Weights of a small GPT-style language model, trained from scratch on English Wikipedia.
Architecture: RMSNorm before each block, rotary positions, no biases in attention or MLP, untied embeddings, capped logits.
MLP neurons of a small language model. Each row is named by its layer, matrix (down: output weights) and neuron, and shows model dimensions 544-639. Each number is 128 + 24 x the weight over its row's rms, rounded and kept within 0 to 255.
After each neuron's rows, "fires before" lists the tokens most often just after its 100 highest values on Wikipedia text that the model never trained on.

L4.down1331 [113 157 137 112 166 127 170 157 150 139 177 111 171 153 188 119 101 117 119 106 162 108 150 141 114 112 143 100 133 135  96  94 132  91 153 152 139 134 115 107 143  98 106 107 133 130 122 133 186 185 158 135  90 127 147  99 128 129 139 121 176 101 133  94 119 135 153 108 118 112 126 107 157 172 134 114 148 125 109 149 131  96  89 109 153 120 136 134 119 134  82 130 128 125 168 173]
fires before: " of", " for", " to", ","

L4.down2475 [120 140 101 158 116 129 148 149 125 106 135 158 142 161 104 158 114 113 171  92 141 102 139 134 173 117 144 134 106 120 100 111 150 119 130 136 105 122  91 171 140 127 160  94 135 112  91 113 141 117 144 141 198 167 153  81  98 105  71 145 129 139 182 142 147 161 142 124 127 139 116 116 117 147 131  91 162 155 142  96 157 156 123 163 106 101 106 118 119 126  95 136 126 118 162 169]
fires before: " |", " (", " medal"

L4.down899 [188 131 114 111 128  93 152 135 136 122 108 137 113 106 100 132 130  88 118 114 149 128 132 123  91  98 143 117  88 145 119 118 136 110 136 122 125 150 145 132 158 147 143 111 117  94 142  91  79  94 170 144 156 151 103 150 124 124 120 148  91 119 147 136 129 141 143 156 106  90 107 123 143 152 158 109 101 110  87 117 133 141 130 167  78 100 162 149 125 117 113 122 166 121 153 138]
fires before: " ", "–", " |", "arg", ",", "/A"

L4.down2291 [168 132 109 122 185 148 119 165 125 110  92 101 140 110 143 146 157 171 114 144 165 121 110 139 124 131 112 107 105 127 130 106  97  39 124 106 125 129  98 123 140 156 148 125  94 132 160  71 100 146 146 103 108 111  96 140 143 147 147 109 116 113 130 161 163 163 164 132 157 123 117 105 182  97 138 122 145 130 165 135 119 140 162  78 165 132 135 127 129 143 112 159 154 112 117 156]
fires before: "0", "9", "7", "1", "6", "3"

L4.down183 [159 100 165 101 172 113 141 148 174 141 123 163 176 177 118 105 142 142 198 120 131  90 154 116 145 109 125 132 130 144 195 137  96 125 181 125 102 160 133 118 129 108  92 109 131 137 135 139 122 146  98 117 108 156  70 119 138 112 114 148 126 149 103 108 128 123  98 120 116 101 120  71 107 164 119 126 122 150 121 115 111  96 121 160 183 141  93 106 113 148 171 112 142 121 136 117]
fires before: " |", "-", " |\n"

L4.down1785 [ 97 117 115 158 139 137 126 129 110 143 141  98 131 148 115 142 123 148 136  73 163 134 129 140 106 117 178 118 145 123 135 136 118 141 114 116 117 134 123 104 139 139 154 140 130 139 132 148 140 170 124 138 138 172 146  82 171 123  99  79 142 131 145 159 107 141 124 114  79  98 143 134 126 138 152 101 129 103 118 138 116 167 141 148 164 112 147 122  94 130  89 129 120 110 119 124]
fires before: ":", " Albums", " |", " by"

L4.down313 [155 143 148 148 120  83 129 151 127  99 107 109 107 143 146 154 135 112 119 150 118 111 129 153 123 106 146 115 129 141 141 160 130 156 104 135 165 117 129 117 106  88 114 127 132 163 153 167 160 141 102 142 150  91 122  94 110 131 127 103 114  98 141 109 117 104 118 140 141 117 118  84 100 123  88 111 166  95 136  87 115 123 102 116 123 142 126 133 129 119 161 144 109 128 115 163]
fires before: ".", ",", " in", " and", ".\n\n"

L4.down1143 [142 134 127 160 134 144 139 103 115 100 183 136 115  94 137 106 145 109 141 161 101 156  91 178 110 115 156 161 133 136 105 122 152 158 160 132 134 121 160 129 107 115 146 124 142 140 123 132 141  83 173  98 136 146 102 143 119  70 140 100 150 104  90 107 128 120  82 132 148  94 102 146 122 124 111 120 126 100 178 122  79 131 149  78 140 123 141 128 122 128 126  72 111 140 106 161]
fires before: " of", "x", "ength", "-p", ":", "ebsite"

L4.down1108 [110 132 154 155 178 148  79 106 135 143 124 165 131 126 121 142  87 163 134 118 110 175 152 147 124 121 110 104 119 155 115 109 182 130 109 117  97 110 172 149 140 150 138 131 138 152 150 136 121 105 169 129 118 112 132 137 134 166 124 107 123 132 124 161 134 158 119 135  95 111 138 171 134 144 133 169 146 119 102 127  97 121 129  97 126 160 118 131  81 106 181 127  89  98 120 155]
fires before: " in", " on", " by", " to", "."

L4.down466 [147  77 149 144 159 121 128 150 145 118 159 158 107 154 130  93 139 139 131 136 103 138 145 109 123  82 177  86 147 136 114 102 128 113 107 130 132 142 149 148 122 143  78 119 138 135 124 140  56 133 168 123  71  67  50 130 102 157 127 150 119 129  70 134 119 121 105 145 152 116 131 135  77 141 122 104 104 105 153 128 145 146 108 123 153 156 127  69 180 122 153 125 114 126 156  93]
fires before: " |", " |\n"

L4.down251 [ 98 108 111 110 104 133 105  98 141 116 109 129  96 127 117 124 156  59 134 101 155 142 177 132 144 125 129 114 153 135 111 108  90 105 159 128 118 118 135 154 130 101 127 147 105 138 140  95 140 138  98 158 131 153 165 109 144 116  87 103 159 130 111 103 126 172 137 105 129 137  97 105 161 167  91 141 139 143 134 161 137  82 130 145 135 109  90 117  82 147 149 113 147 128 171 156]
fires before: " |", " ", "\n", ";"

L4.down625 [119 151 138 116 122  96  93 130 120 134  99 102 123 112 140 121 121 126 120 135 115 110 169  92 127 128 143 104 141 113 103  81 120 120 118 159 164 128 125 112  82 124 110 137  90 109 146 125 144 125 116 113 127 112 128 151 107 153 167 118 162 120 111 139 116 155 122 131 114 151 141 184 131 193  96 105 113  89 131  99 124  94 113 113  90 130 133 106 166 123 161 136  95 109 120 139]
fires before: " |", ";", " |\n", " ", ".", "00"

L4.down2328 [123 132 143 140 124 125 135 127 135 123 145  92 148 165 123 125 117  74 120  97 119 151 125 156 121 161 106 118 123 113 118 168 122 121 107 118 127 102  96 173 120 125 138 128 145 134 166 162 109 135  79  93 124 135 141 156 105  95  98  84 137 131  90 109 102 145 137 139 162 113 133 135 163 112 142  93  96 134 123 128 116 139  88  95  55 149 107 132 116  94 163 103 128 161 118 108]
fires before: " of", " in", " to", ".", " for"

L4.down1916 [170 136 144 187 132 147 150  90 148 150 175 144 152 156 129 108 136 140 144 115  94 160 103 102 136 117 158 142  97  93 138  92 114 144  72 160 101 104 142 104 150 148  65 127 147 148 132 130 120 142 139  71 138 166 149 136 163 128 130  72 153  83 175 131 119 118 121 175 102 108 163 131 166  99 113 150 185  88 117 144 127 121 100 105 118 119 140 128  70 124 192 136 122 142 155 129]
fires before: "0", "6"

L4.down1262 [145 143 150 170  88 151 144 116 128 109 123 161 146 136 115 161 108 149  98 140 150 141 138 125 167  96  99 136 108 137  90 118 128 107 122 109  87 136 136 102 123 142 122  86 138 134 152  99 118 140 147  82 117 164 167 142 125 147 104 127 110  94 105 112 133 138 151 138  96 134 111 116 155 127  76 159 159 116 132 150 115 123 120 110 126  95 153 163 124 120 160 129 124 135 129  69]
fires before: "0", "7", "3", "2", "5"

L4.down2207 [127 123 124 141 147 136 158 119 110 123 126 179 157 142 140 128 118 115 155 137 131 162 121 131 116 142 105 145 138 123 104 133 132  90 150 144  99 126 146 118 105 105 131 147 135 106  98 161 129 143 122 134 139 121 160 119 146 101 130 138 197 131 138 147 105 103 146 110 118 152 128 139 118 118 119  83 120 127 134 133 106 128 105 119 136 106 116 133 105 135 107  87 117 149 109 134]
fires before: " of", " is"

L4.down78 [160 128 107 123 110 149 112  97 131 154  99 116  85 155 112  99 101 122 133  90 197 130 143 159 140 145 130 146 133 120 122 113 149 146 141 117 163 143 184 134 144 134  90  71 118 184 133 139 164 105 152 136 150 186 162  82 117 131 173 138 116 108 130 110  99  52 118 146 155 134 132 136 144 143 123 110 107 102 117  81  95 116 127 125 134 140 108 111 154 206 154 118 122 146 131 127]
fires before: ".", " |", "2"

L4.down833 [153 174 116 123 127 116 151 117  99 147 114 106 133 139 135 119 121 132 124  89 162 106 102 125 127 131 115 166  96 129 153 119 110 151 120 127 141 127  81 117 145 144 145 147  93 128  97 114 175 119 149  84 121  91 116 129 110 129 145 146  99 143 123 146 117  77 117 155 139 121 124 144 133 136  97 119 115  93 129 129  93 151  94 109 100 123 167  81 153 133 139 113 141 128 158  97]
fires before: " by", " to", " in", " as", " for"

L4.down1995 [ 88 118 120  90 134 146 119 110 102  87 118 149 116 135 157  93  94 131 125 142 127 109 133 141 131 152  96  69 110 101 143 123 128 116 136 135  76 139 104 138 132 187 145 119 103 105 158 143 176 125 159 100 134 101 100 125 132 113 137 173 131 136 135 113 142 118 165 131 111 140 112 134 145 125 117  93  76  95 117 134 115 141 132 125 137 120 152  76 135 141 134 128 138 123 145  94]
fires before: " |", " |\n", "|", " "

L4.down281 [137 161 155 167  90 151 133 157 136 107 126 109 117 160 167 126 134 123 118 141 120 155 122 122 145 130 150 136 108 130 117 106 108 156 137 106 132 102 135 128  98 113 101 152 129 115 153 143 142 127 129 156 102 152 143 112 133 115 123  86 161 120 123 145 125 166 110 182 119  92 183 162  93 133 115 130 125  76  99 151 106 129 148 159 114 153 138 153 125 101 161 165 173 137 122 129]
fires before: ",", ".", " and", ";", ".\n\n"

L4.down2233 [155 134 146 109 145 135 115 100 177 120 127  62 102 143 143  88 125  97 132 123 151 130 121 100 136 104 148 109 143 109 100 142 121 139 138 144 133 102 163 110 136 177 122 121 157 185 138 121 118 164  92 150 191 146 139 148 138 115 107 104 160 143 144 156 129  60 147 170 145 159 146 179  99 154 152 136 123 106 115 104 112 109 144 156 152 148 135 105 130 154 114  60 160  93 160 113]
fires before: " |", ";", "–"

L4.down708 [ 97 149 108 156 131 109 128 127 160 101  96 150 149 128 150 108 125 104 109 134  97 170  96 148 115 158 158 105 134 158  97 143 108 172 106 123 141 141 120 136 118 134 151 121 123 168 139 127  82 120  75 110 141 140 145 120 146 125 124 134 181 137  95 129 120 109 125 119 138  86 154 124 146  83 101 157 126 143 160 139 129 143 127 131 129  91 157 131 133 141 114 152 144 102 168 134]
fires before: " |", " medal", " ", " –", " in"

L4.down1534 [150 169  91  84 129 126 108 133 170 113 106 119  96  73 100  76 139 131  91 140 127 104 140 178 108  99  88 100 134 125 117 103 141 140 178 133 165 176 124 140 111 104 145 119 175 121 140 145  94  94 162 139 138  95 149 137 156 134 118 113  97 122 165 144 113 125 171 112 114  97 131 176 150 128 164 100 129 118 104 119 172 107 127  99 116 113 123 101 115  98  77 129 103 145 111  98]
fires before: " ", "97", "in"

L4.down2313 [151 126 123 130 164  59 131 143 114 120  97 134 156 134 144 165 162 157 101 126  62 117 147 119  92 158 168 128 174  65 120  99 168 119 116 125  98 144 147 134 183 126 106 141 152 112 122  96 148 135 129 118 134 130 101 130 100 122 154 107 129  74 121  92  98 114 144  89 173 117 138 126 118 136 137 142 136 144 171  97 121 122  95 131 144 123 115 147 118 105 133 125 130 140 110 139]
fires before: " |", ":", " -", "\n", ","

L4.down422 [135 150 130 148 129 176 105 120 141 135 149 153 142 115  98 151 152  60 154 167 118 126 137 132 140 153 121 135 158 126  79 101 101 155 130 122 114 143  94 147 143  92 164 122 152 136  90  87 153 142 136 178 143 123 122 117  87 139  92 103 141 114 169 145 139 174  93 137  85 112 127 117 145 143 129 127 139 139 146 129 139 124 131 139 171 137 120  95 184 188 160 149 146 106 136 108]
fires before: " |", ",", " (", "\n"

L4.down2393 [ 98 140 125 153 123 150 101 154 113 107  94 168 111 146 167 112 139  92 139 129 141 139 140 173 137 109 139 145 145 141 151 118 141 122 119 164 137 127 136 114 126 159 111 138 105 132 126 130 155 158 152 113 130 163 151 113 135 151 136 153 125 127 128 128 186 158 118 118 181 108  89 133 131 162  89 106 122 139  89 144 117  82 104 161 131 115  80  88 109 147 128 145  99 170 134 124]
fires before: " |", "\n", ",", ";", " the", " mm"

L4.down2468 [137 118 177 130 136 102 133 128 110 108 110 125  94 158 107 142 118 163  79 110 124 131 118 131 161 122 147  98 107 145 110 130 164 122 146  93 134 138 107 140 164 138 150 114  87  98 142 137 158 115 121 132 133 128 120 129 152 136 114  95 160 128 131 108 147 132 142 125 140 195  97 150 133 128  97 136  92 134 120  82 135 137 113 109 142  78 159 140 115 142 113 100 120 149  95 149]
fires before: " |", ".", "9"

L4.down2084 [175 130 127 140 127 100 110 172 133 127  84 100 122 146 128 121 103 127  99  91 119  83 144 129 131 118 110 132 115 104 157 140 146 156 119 129 113 122 115 102 147 120 118 146 142 135 136 142 128 154 155 129 121 141 123  80 134 136 168  76 124  80 117 116 124 134 132 120 176 129 154 103 123 113 164 100  80 123 155 111 174 126 121 144 161 149 160 144  95 103  95 109 154 180 139 146]
fires before: ",", " |\n", " ("

L4.down2120 [111  99 144 125 138  96 109 152 171  87 130 180 165 131 142  94 171 139 115 121 147  99 162 172 112  93 125  95 125  97  95 117 113 129 149 131 166  94 119 131 139 117 127 158 150 101 141 121 132 140 146 104 166 156  88  90 106  99 170 100 121 147 162 114 124 115 103 117 123  97  89 107 108 114 139 106 101 109 154 151 126 116 151 116 154 112 108 113 100 176 115 135 144 146 155 143]
fires before: " |", ":", " of", "on", " |\n"

L4.down615 [124 114 156  96 138 183 133 124 142 141 162 113 103 124 171 122 144 127 126 129 151 154 105 169 146 109 121 113 128 161 109 144 141 166 168  79 121 150  99 138 115 150 112 136 148 165 123 114 129 119 125 146  89 110 108 127 129 136 140 127 115 117 137 170 153 119 113 142 144 123 128 144 138 148 111 119 158 134 130 149 129  91 165 154 136 157  99 106 133 158 151 139 109 125 147 165]
fires before: ",", ".", " to", "\n", " and", "\n\n"

L4.down500 [123 115 116 118 151 160 102 102 124 199 136  95 134 127 140 106 106 124 101 137 119 117 120 104 156 145 107 141 143 147  91 161 106 123 118  89 122 129 118  98 155 134 151 135 126 146 160 129 123 154 115  97 103 103 106 140 178 113 155 147 167 116 120 148 135 101 115 141 152 152 141 159 166 181 148 131 132 102 107  73  95 141 134 107 131 141 122 123 187 126  82 121 139 116 127  98]
fires before: " |", "ems"

L4.down814 [133 153 160 130 157 121 114 186 107 162 139  96  97 127 159 136 153  98 155  95 116 120 129 123  87  99 130  80 118 186 166  77 112 125 114 121 128 124 107 141 151 132 143 127 122 131 163 134 130 151 129 154 104 152  80  96 129 129 147 122 134 122 104 147 112 134 155 103 178 157 119 127  85 148 150 117 123  85 136 173 123 134 100 139 134 167 196 122 120 165 148 125 133 117 147 145]
fires before: ",", ".", "\n", " |\n", ";", ".\n\n"

L4.down175 [141 140 156 150 128 108 132 135 141 128 168 103 127 117 170 142 119 114 151 134 154 158 131 152 114 121 149 121  91 166 145  86 113 125 129 111  93 144 134 106 130 134  94 135 101 127 150 108 117 124 133 168 144 133 105 115 158  88 191 109 162 140 144 129 160  99 129 161 147  93 143 158 145 154 125  92 165  79 133 119 156 131 138 163 134 115 148  85 137 127 152 126 142 106 113 175]
fires before: ",", ".", " of", ".\n\n", " and"

L4.down787 [125 158 124  96 114 117 151 142  89 147 110 131  88 166 105 156 176 155 152  88 107 156 104 124 193 136 167  79 156 163 113 127 144 145 141 105 125 133 118 116 131 109 123 168 112  87 127 104 112 117 161 137 164 120 147 150 189 139 172 134 102 130 144 142 141 132 109 168 142  82 116 126 130 124 108 134 118 158 156 125 121 129 148 130 125 128 125  85 147 101  89 108 124 144 124 119]
fires before: ",", ".", " |"

L4.down2043 [126 157  95 125 120 103 147 114 120 121 149 146 144 143 143 101  99  76 132 174 113 138 102 117 160 140  89 162 127 132 162 146 116 133 132 123  95 162 170 128 192 126 131 103  79 157 147 129 137 168 115  93  80 120 145 151 126 154 101 133 137 123 152 127 100 120 140 138  96 106 135 162  79 137 143 127 140 100 127 107 112 123 156  94 114 112 143 133 142 118  99 154 163 104 136 151]
fires before: " |", ".", " ", ",", "\n"

L4.down2288 [115 179 102 155 110 132 115 148 121 133 133 100 155 101 156 120 127 118 108 153 125 127 116 130  92  85 146 105 118 147 133 146 113 112 192 114 150 134 134 105 134 118 117 110 144 157 154 112 135 157 128 101 116 143 101 100 132 147 144  73 142 117 127 141 108 151 132 136 103 100 177 116 111 149 116 120 136  87 154 159 133 123 123  90 126 145 131 179  91 132 153 125 115 151 130 134]
fires before: " |", ",", "\n", ".", " |\n", "ing"

L4.down1889 [116 138 165 151 136 161 111 178 168 124 102  96 157 155 140 120 101 149 135 121 131 148 145 121 101 116 131 133 113 133 125 124 104  94  86 156 134 151 143 167 160  89 122 111 156  82 152 147 123 161 128 146 151 127 112 120 123 103 132 120 120  92 111 128 117 111 128 143 128 176 133 143 168 217 116 174  78 115 137 147 114 138  84 150 131 108 125 152 114  84 160 114 128 131 138 191]
fires before: " to", " by", " in", " and", " as", ".\n\n"

L4.down1606 [115 114 112 164  85 133  98 131 105 111 121 147 172 138 100 145 105 153 159 123  96 128 154 157 122 100 188  85 107 111 113 132 144 153 114 133  92 131 174 125 112 139 106 130 153  92 150 157 110 127 144 103 139 149 151 108 105  95 123 120 128 109 147 153 161  83 132 129 131 112 152 142 145 178 163 123 117 101 182 114 113 113 146 165 142 146 125  81  95  96 126 138 124 141 150 134]
fires before: " ", " |", "er", "-", " third"

L4.down898 [116 135  95 111 185 114 120 113 108 132 117 138 136 124  92 132 106 131 127 155 150 176 125  96 129 116 131 140 128 125  94 110  94  74 180 121 114 115 163 155  94 102 110 142 163 137  76 143 153 141 120 159 144  93 115 158 163  80 158 116 112 125 113 151 146  96 133 154  92 140 125  98 117 118 161 119 119 119 151 119 120  93 152 125 181 126 100  95 112 117 127 122 152 136 146 133]
fires before: " |\n", " |"

L4.down1762 [134 104 122 169 174 113 124 148 163 106 110 124 113 134 124 122 106 127 131  91 111 132 134  94 132 117 153 111  84 113 108 102 167 139 103  81 184 100 151 113 157 126  88 156 147 126 110 136 159  77 159 133  98 178 155 125 148 128  59 115 143 126 146 145 110 110 107 162 120 119 141 119 124 112 112 108 145 138 141 159 126 138 105 142 185 100 115 118 123  97 148  95 133 100 140 138]
fires before: " |", "os", "."

L4.down1902 [155 173 118 131 106 135 133 170 170 108 169 110 134 113 194 138 132 124 106 135 128 110 114  88 102 124 120 115 163 169  99 118 125 150 133 141 100 172 124 145 151 148 140 116 144 160 149 162 100 115 154  77 122 130 157 145 121 104 164 111 112 146 148 106 124 126 135 174 127 107 120  72 133 110 104 124 112  93 137 106 131 110 110 159 115 134  85 129 118 108 120 150 141 118 122 125]
fires before: "-", ":", "The", " by"

L4.down439 [126 143  73 163  98  89 106 144  62 114 128 114 134 121 147 109 130 123 116 185 114 148 139 130 111 130 135 157 134  97 163  73 145  75 184 115 143 144 144 144 138  93 123 173 126 100 169 115  97  94 111 182  93 106  99 166 128 142 117 140 111 135 152 149  89  98 157 141 115 122 127 150 157 120  94 122 195  78  92 160 101 111 114 129 112 101  97 128 120 141 127 115 130  90  59 126]
fires before: " |", "|", "|---|---|---|---|\n", "|---|---|---|\n", "|---|---|\n", " "

L4.down1560 [113 134 136 111 115 118 114 113 105 133 153 154 115 111 112  71 129 167 142 139 124 135  89 163  98 119 116 140 125 108 137 100 144 113 114 153  84 166 106 113 139 123 151  88 102 109 123 165 103 133 155 136  75 153 115 116 128 109  99 117 141 103 102 159 159 101 128 102  99 104  84 173 115 138  76 138  77  75 110  95 121 134 130 114  72 117 142 168 119 175  96  88 134 149 119 127]
fires before: "|", ","

L4.down1728 [146 137 121 142 154  93  97 164 128 129 140 100 132 119 100 172 141 160 134 121 151 103 147 106 123 130 126 114 125 109 127 106 130 124 135  92 136 114 108 142 134 154 135 133 112 129  86 136 106 115 146 122  91 131 130 161 121 110 138 153 152 105 124 123 133 144 128 143 106 122  53 105 130 120 116 135 129 121 177  94  98  91 157  99  97 140 112 185 166 127 150 144 122 147  84 103]
fires before: " ", " +", " the", "–"

L4.down1926 [136  47 124 139 152 129 108 112 139 130 118 140 158 129 109 131 129 167  93 122  92 126 133  96 135 117 129 105 155 132 161 115 158 124 160 124 116 130 152 164 120 140 126  61 125 127 115  91 166 108 148 166  80  95 117 115  88 139 139 108 153  98 159 137 120 141 147  97 119 131  94 103  89  93  50 100 124 131  90  98 130  96 121 151 152 134 101 111 113 154 152 123 134 100 113 123]
fires before: " |", ".", ":", "–"

L4.down2283 [103  93 122  99 162 169 125  93 110  87 139 126 112 146 160  66 148 132 105 107 102 192 135 146 129 117 131 124 118 141 168 157  93 134 155 126 123 127 134 146 136 128  83  99 140 130 128  96 145 130 151 120 129  86  83 145 108 127 158 112 143 134 129 143  81 132  87 155 125 135 136 104 113 137 124 126 159  73  97 118 121 142 116 124 121 122  87 172 137 104 132 133 141 125 115 109]
fires before: " |", ":", "-"

L4.down2499 [139 155 164 102 124 145 106 137 112  82 150 117 179 149 116 131 169 129 125 117 164 135 139 123 115  53 126 101 106 126 142  93 160 114 153 142 142 116 175 124 138 162 133 129  96 118 144 124 169  90 132 140 107 155 113 136 129 104 160 151 150 133 114 112 132 114  66 141  71 151 119 128 113 121 129 136  99  77 168  95 170 140 133 103 112 113 167 117 101 128 129 132 155 140 132 107]
fires before: " |", " |\n", "ified", "."

L4.down1288 [126 153 126 166 147 151 133 111 111 116 160 108 169 122 154  84 100  83 160 152 141 132 165 123 112 121 136 133 143 134 152 117  73 166 106  89 143 159 114 172 117 113 140 112 138 132 144  86 161 142  91 149 116 147 127 142 135  84  93  80 110 127 114 110 155 163 140 151 129 120 152 165 115 143 147 134 149  79 131 128 157 103 130 142 134 199 129 128 154  68 101 102 133 126 141 148]
fires before: ",", ".", ".\n\n", " and", " to"

L4.down1368 [ 83 107 135 101 140 122 101 165 145 142 103 157  98 131 148 102 140 152 147 142 138 113 149  75 119 121  94 148 131 155 151 148 177 127 169 156 118 132 124 108 157 153 143  94 130 105 110 121 112 128  93 108 121 169  91 108 134  69 120 144 113 194 121 121 158 114 140 151 142  56 139 113 125 165 145 133  81 111 155 159 134 108 101 133 118 144 120 149 142 104 114 140 143 144  79  90]
fires before: " |", ":", "–", " –", ",", " -"

L4.down2477 [135 103 147 106 120 132 141 118 120 123 120 101 161 107 111 141  94 125 135 136 151 122 108 142 120 140 104 133 114 123  96 135 108  94 106 159 101 134 147 126 150 143  80 104 105 135 100 154 125 124 150 145 104 119 128 153 128 135 165 132 136 154 142 134 153 128 122 132  71 170 142 119 164 116 122 136 113 127 144 105 110 161 159 145  91 120 139 190 124 142  89 116 130 111 149 137]
fires before: "==\n", " ==\n", "==\n\n", " and", " of"

L4.down304 [100 127 129 131 141  88 136 101 124  93 110 135 130 126 149 105 121 116 141 130 114  84 135 182 156 108 162 152  83 150 144 102  93 110 112 145 107 102 100  98 140  76 143  94 166 111 138 143 137 123  75 145 137 158 134 117 143 115 140 119 127  89 178 138 117 145 112  94 119 156 114 134 141 117 142 109 152  65 112 130 100 142  99 112 132 148 103 122 155 131 131 134 180 152 108 117]
fires before: " |", "0", "2", "4", "3", " |\n"

L4.down1934 [148 159 146 108 131 110 129 145 133 110 110 109 135 141 113 136 142 108 137 156 173 152 140 126 106 161 109 127 114 160 143 119 113  83 116 102  84  93 178 109 166  84 140 130 160 143 153  90 129  95 148 169 154 153 140 151 155 125 159  90 126 121 135 154 137 142 112  96 133 139 104 115 170 144 172 125 112 135 176 141 108 109 124 123 140 149 134 159 103  96 119 124 130 101 118 107]
fires before: " |\n", " of", " |", " had", "\n\n", "\n"

L4.down2211 [149 150 148 170 152 146  77 103 139 125 141  72 143 154 183  64 134  80 158 139 121 118 132 137  94 104 140 144 137 135 186 114 150 117 129 105  95 133 102 152 109 136 163 124 157 145 113 133 149 169 144 128 116 133 133 162 141 116 118 105 138 182 143 161 131 160 123 129 164  96 151 116 168 169 118 119 126 114 112 125 138  85 156 115 161 160 110  93 186  98 100 140 154  94 142 158]
fires before: ",", ".", ".\n\n", "\n"

L4.down43 [151 127 117 143 125 130 154 160  72 132 110 150 121 123 135 142 130  71 102 120 150 167  92  57 153 102 147  92 130 136 141 100 124 122 110 111 152 164  81 119 196 121 133 147 154 109 117  91  88 140 152 115 123 111 126 103 118 143 126 109  93 139 121 109 141 122 140 147 173 128 157 110 136 166 156  99 106 141 147  88 140 171  80 135 161 110 105  98 142 129 127 113 166 172 105 121]
fires before: " |", ".", "-", "st", "im"

L4.down1682 [140 117 116 152 133 130 121  94 135 162 117 142 142 123 159 114 121  75 180 111 131 126 131 170 104 138  97  89 125 157 107  90 141 166 141 117  87 137 128 118 145 130 123 153 145 152 141 120 105 162 149 125 155 109 107 103 144 125 123 101 130 110 132 104 155 132 122 127 153  61 141 153 102 102 129 119  97 108 130 128 131 103  99 162 100 151 123 104 145 142 142 155  98  96 160 153]
fires before: "),", ")\n", ",", "\n", " |", ")"

L4.down710 [136 120 154 167 102 126  84 105 176 117 135 122 150 142 150 131  72 118 129 118 168 145 133 119 143 126 115 125 126 136 115 155 115 123 136 143 123 148 152 121 139 163 136  71 176 149  73 129 136 142  99 112 149 117 161  86 133  97 122 113 123 103 139 138  94  87 121  99 165 151 122 111 131 133 141 110 142 162 140 116 127 109 111 123 164 138 173 159 149  88 104 113  96 101 123 146]
fires before: "-", " "

L4.down2075 [149 165 174 134 119 119 171 116 111 144 176 147 137 154 138 122 120 126 136 111 113 152 114 109 174 124 122 113 117 104 171  90 115  86  95 130  94 104 154 112 198 153  82 123 114 125 126 136 133 106 150 137 110 158 108 106 101 141  98 126 113  71 154 125 123 111 157 149 107 129  95 155 162 135 125 110 164  93 145 182 139 114  55  94 117 139 138 145 131 107 160 194  74 104 154 163]
fires before: "0", " the"

L4.down642 [131  88 139 152  84  93 135  90 129 164 135 125 112 113 109 151 194 103 101 109 128 142 145 171 180 108 159 128 135 104 130  97 153  89 176 152 157 135 130 125 120 121 119 110 139 100 149 167 134 143 103 153 124 131 114 159 101 131  85 130 108 139 131 146 119 151 157 102 162 119 129 115 129 104 129  84 176 128 118  73 149  99 142  86 110  94 138 152 117 111 119 122 128  72  78 146]
fires before: " |", " ", "4", "3", "at"

L4.down1796 [105 137 127 155 105 125  89 108 118 100 154 117 124 115 121  86 118 146 116 131 128 167 101 156 147  83 111 135 107 143 120 103  65 125 162 143 122 166 152 115 129 131 113 115 105 129 117 121 149 109 177  70 122 143  92 165 110 145 161 112 134 144  93 160 118 134  89 111 126 153 115 130 140 103  96 159 145  88 138  58 120 143 119 116 128 144 128  79  93 131  88 161 112 154 197 151]
fires before: " |", "|", " |\n", ":"